From a checkpoint of a small transformer trained on Wikipedia: width 320.
MLP neurons of a small language model. Each row is named by its layer, matrix (gate and up: input weights) and neuron, and shows model dimensions 64-159. Each number is 128 + 24 x the weight over its row's rms, rounded and kept within 0 to 255. Numbers have three digits each. A neuron's up and down rows have the sign that makes its largest values positive.
A block is one neuron, or neurons of one layer that tend to fire together. After each block is what it responds to, as a language model described it from the Wikipedia text at the highest values.

L13.gate722:118121153074130156122131139120120116150117129092160107117144152134122173140126133110105118128116157128118130105157148140140108109135118145075122175113129093138100136082129132117117136133160150111105163127150112190126127136147108094122144125157082120122114108110112149095147131180113166114
L13.up722:123140136106139182122155135096133143136108143159110080140143128114151129116138161119164127134140152075130125104111176117176152093109098119107114153153105102111155141110165120102132137136135145104133152131159125168120144122127123147105143133155134129120108139106147145122130102103110146164
Description: Mid-number separators

L4.gate302:172108090105102104104129155131140110153097154116120123149139132105078117141074173129095114145172102090134122104090102111109135127118101158135172136126143163162118132139142073094160131094139127155121176119087170132129140118123152155113151129076125131140084126112146137156151100153105162130
L4.up302:088075151101114120149092132101100097182142117172134141165158141134132149139112183127121118131165157093128145126107103117117170146142111110134141180135143106137102128168092147119085074122137104151174142150156158104156166171134146096165127121118119128164143137124114142096140099099153082137
L4.gate426:114094148147112123116139151100141121110092121158120138109121164108108144123100139095141134116108124137093133137133130113131140106119078134108103120122126154097157146158095189142125137114111155139125117116103065087149133133098123146105062123135116156153131153127076139088103120153106136139
L4.up426:120149119124101126103109086142124093123085116133139136134118171181123137141120136078119094100149149135114124107095095142103140152107071121134084123063094163107118133151111179101131116129102144135092169090065139127154133083139124145144114077118149113189123160108136153148162145157138095112
L4.gate492:141135122120086129125126077115126117142106141123122134154133161093094116133135134140145171178117131114109097139159158158162138124151138163116127167136131114116148130134150078140159107108117197124134113141115126137137170154071138135116120134138119151173136160130116107104149115137122183136
L4.up492:159098110103123112090119110108165123112114148138150114119127143128089119171078192117113154111157111134077150146152106135136152141143108137139131066137106116094143155151148114123137074147124118151122120119128090136118130122139119120147118129116146144109149138097116089103099107149111137108
L4.gate702:109117150106180128112150106152118109129146126117138080096148143108146126135127103133105162145109134129134174125107136107147078128143130213131120122125154142172098103087151153112154073150122101115123166092122111194121114114094132098137152155156117149103168125166142114173078102127134139160
L4.up702:109126142140183118201098129095143120137103143046138111148104150118097144143111137123123137112141126112162116191130156128098137152161171100110129122139070090130140146116163143162130134144103125142129149141094113148118107107108137140124164129125114155107121126118116100128125121116100134106
Description: Word-completing pieces, score dashes

L4.gate110:097142170158107120120169123163133121128120176146122148120157113139124116137107148095118117107090117140099137119163158148079153152122069155123144128127156103128121133118124124102124117107165141096108075075133101105134108108128093155125108152094139111126035119137133121118117119103102128121
L4.up110:138129125154119162171117155138104130168107111107098118133143075148158128114106172102124147109135144107123158149101122106141154117175104108127092090109078132157150079135173108119142149150151126124178126134109145149077124109114126110141086119121120150137087134157090161061148153125125133106
L4.gate332:112185126159128111113111174083100102120148120155100111132119109153113135213147132112106117103122103118164136173125135112132118139136133132146173132139132099118171124167108146164083128142125135110133124141128113112109136135159135138142140116111137089135117100122102095124135137093107097110
L4.up332:162117135149125096135112123100125155119188103152110123124105133160118147137133127135167150117107132118147100132127155155110133118146133143204147145172130165127180101146121148121132156109147127174119114128110123115097118153138138147086118108122156048136134130129116142121143152111143109171
L4.gate385:130146099131153077140154111068159148133130132112140144109135145139144137130097128104164158134105143140173135135083129056141117119100158123112144109180134163098115121111064155132124059113155117109114134130160140154136126126139094139129142129114119104161141113087165128152130126157182098161
L4.up385:132142137090129205160092122139153166129117167145135119142127107158114158148120073153123124164117129140131125160143130128110124138154132149087135099115106121126093119139143144136137123109057103102132088091195156096120128091141140132152131111129136147141117175145129171124146124109147140131
L4.gate785:141146145118103129149127122146078156183142172132124138134112146123132128145130135129124138088089167111120087161176127121154175137119149116134118139120153121182122109156171156112116104113107108131106106140124116157102114116142144159113081122092157117133123158097096133161131134143112103147
L4.up785:127133121124119121114118136106129159180142167130121083133125139106131140131152087088107153135118157090101134156099117168118135143082106114166121109132155115153131113144158121097130105108141144135135096129081090118136179095139111142117127186138084154169188114142116140117160132160151106172
Description: Clause-ending commas, word fragments

L13.gate18:151133130142141099152089177121111124125135116148134158129157119117112097125166144107137117124103160197082171125150081118139108137135073074082138133124133108110138154142156137178135114117127112114120147217100134114144125120118132129120113098150075137079125159151149138142140110167144110164
L13.up18:103171122140143119136118126148115114112132166156137129119148125149144145134107117103102137184102128136065125154162144140113083126150170136150126178099130124099117139139122165141124081122163151105148153124150107109115101107132143163126111130120117167117121126159108112123103127142144125131
Description: Noun-phrase end before modifier

L6.gate126:132140120080139107130130110122120075135133113115111104129141156129105149186108143155112123084127126146149096106100144120131109089096137093155091185113117131101110125129130121163151151131120116130123141107093159111121121141097157118114147139112088128147100139128153166107104122145151121127
L6.up126:120139137139141105130115095162142130070149144097112144114118167118115110086111162088149106149086108118112128182140113112086112151154139140146100140113142076129155085195090160119130132117118095140121128125159143084140115079103133099100114165110145124099138125141098147142131122170144149078
L6.gate501:122208135202147134108189124117094100147150093133120117136104146109115128119113140146096111137124113101114125048079150101091171105137139095165134157170153133128118154166129117140171105148149142119107144128129139120138144088089073087092135120124121165111106129147153129134117118118125118143
L6.up501:160189141124120110171174098148121100152105120095131106110140119132129143114154135165110084149126093094133121119094133089132118124159118124106122131144086132135110135114067104136141136148145118135123104152128105173128035129099118100099094102115103106095100097137171147108141144155137155120
L6.gate526:140141108108153131167126067110133126109124125151090119104194135102109138118120113073112103147109119181110177131117113153142149109157141134123125121135163122151153086095153082095155135114147122092102135092126113139137138137129119113125141158154130170085190167140109160135149093146152167095
L6.up526:163094132100162134131154117134116146112097122150186131133146159119153131136109147153157158121125138159109126120123122133136138111145082134149156110154143180130109092098110112201115124152138119143143119125140169112139104143135109108151121125125142103133074094101102136153136157139135156123
L6.gate625:135106155129134151134129101157171115148099113141112104116120168153160174141145124136114117156129049154113082106129174141148096140133114141147138094110140159115081118113180158144138136120131133133122159097162144133134079162077162135110079120145135118136075130112063133134112092132110132137
L6.up625:137154118147158179148124146177130106159118145145170129076137105125126105094101116111162156142133115127106100155123113121149084118104130092120106156173127142131111127116134109196144149101142093123085123115137109116152121122095143142128085154148139106158092143092102152109080104139112092120
Description: Score separators and table pipes

L13.gate779:113105128140117138094087090156115097108096145120139133120138156100107126102123140109122123132144135109121131096112133152125099121171103151140125163080133131149131131104126137145120128104069137142051114111172120079119147157130141138135133108111153159170099133141156109161160138134084128118
L13.up779:139132114114136160124103146120119139123082121181140143145161113134114111132145154111127117127174121130124120059086115143131140089194085146099152159122146125128053090084131101118164160127089141157117149152166112094141094141122129121117163097114133137161108157141120090151139086131135128132
Description: Table and infobox cell values

L4.gate53:123094140135125089101108122092124153158156119146156149162152127136159142101110130121149124129148154145132146148134096183124126141075060122121127110141112103141141119140149105145136116116103111097119142101119118126129111084125109131136127127095152109122127156153170173135154155107114129134
L4.up53:119109102111154162171121150117136117122141105156166131164113070138160128127127156094109157134171133080135126110164115168088139089075127140150175126114163142115111092138143079089098129135122134066130105107087093130143143157118114152109148116148125119117106092092128130149140075088135116121
L4.gate227:136099157137097146124114134084125158136145136134162114149119121172151098120152121104122140142112153142153124123130126168190153108133074128126124108178129105116071134146194117156153122090111101097112165140153168108102122111141092173144143162118113100159088159097118139148135136129101129159
L4.up227:148118164116108150124112146091107136116142133130121159156119133173137121100146172110112104147144158135138119115133151145191111156132078113148142101169162103138146135143107115110150146091100123128126128109141124126143103126114148119162121135172105145125132124154150165139124129138160101133
L4.gate236:130123126115128136144114117133100143134153146169170087122137116130093181129138161136128126107118136127116125118135135157178113149124107141154139138158130127154129106132106136114125091095158132129103095106136130140110127119117123174133145155103123154078121145087129104151128135141155152091
L4.up236:128118138119155110163141140112115163141171130106149073106144123164118169119136143115109155122131172119118159084169117173171160125109115131148145151107101117116107087069115112113126117113120117139068137120101141166143147119107141154119127135132125171069154160113145139123131121100132132126
L4.gate309:145087126135152127180144158112144135122141123098152107112098177143121099143137129128170145107164112163150139160165163140133132137112132116123132131122134074129079129112118112134095117116123137118096086160073103140111127104126141140096168089168148133113109150148140150074141084119146117099
L4.up309:101129125132123102141110150122100115129093154133083157126143127141099134133142114094085126124126127153157171103083139131124114117151104084164150095129123125127114141104141116109161112097119113071118146106113145087105129115122107170221098117108148128169164148116133155153180179156161136123
Description: Second number in scores

L6.gate33:142119151130159117110134108127086138165146115119139124130118133158088082141099135156098153134115104134160099145114070105156145106155110126115142095110164137160119152086089116100143185170147122106092164148110143102180166108146124134126113134149114140118143119148105077131147130132130157148
L6.up33:140144104133123119108108117142107144149113177146104113118080124105116148119172102093150165108063138131149129112124101185154133116113120152116104121125162139150112134113154149155150118128120170173081133114169149169163166113123157153147130132127124118138198087130113139143108150170134140123
L6.gate204:097130123142132123116122084115095103148156147170140193135132130069120110166078139148139163109144103113170115073135098105103132122112078161130107145118113139133116138098144103134109153104130169131108159124155141116109097136127123148150098105130100123137133092119119101182115129150148145100
L6.up204:112136138128093118102103102157124103139100126149130127171153129130094142141148115089117150174091134118117120112114147151188124140136121129124157163124146115137089171140124099150149150107123113122139116173131082119138155126147136130133123075173091178117134158123139134176135138139155134143
L6.gate583:127140133130096116144096112096137101116135136140102111153148134092107077149127161113088122138097114136109108105111169121123154158126127144101147098154155092181110124130133111139144160138105114121111175118159113119110081128123132137139096103132103119148146094135144147124165163152091156163
L6.up583:138113138126126110108149163135107107117120150160163121126153129114117115127134131120111100088136124090098102117126083114135128161112143088119128113166118087119131164094154093118147161110089130119090132110142123126133098077152134133128096087146122123143154125157075121160114087145142165140
L6.gate686:134125128090114121126113128160135094126127107154145130191102095123162130155112073106143137131120145160090117084114155116130155110123125138112088126100136062116132132144138126133150188145105107124107151116124106089125100133152113145119135136117107147132149099140112103096132098125145100118
L6.up686:111118164173144142095133149101151139116115115113140141131139103113143101110179110081105142115110139142120152132111102108110158097136128121092151139189165152090152128136150132099162141124079155134114148125137142112120133127136142095115106162136083159072126131144090150147146107092130157133
Description: Sports table record cells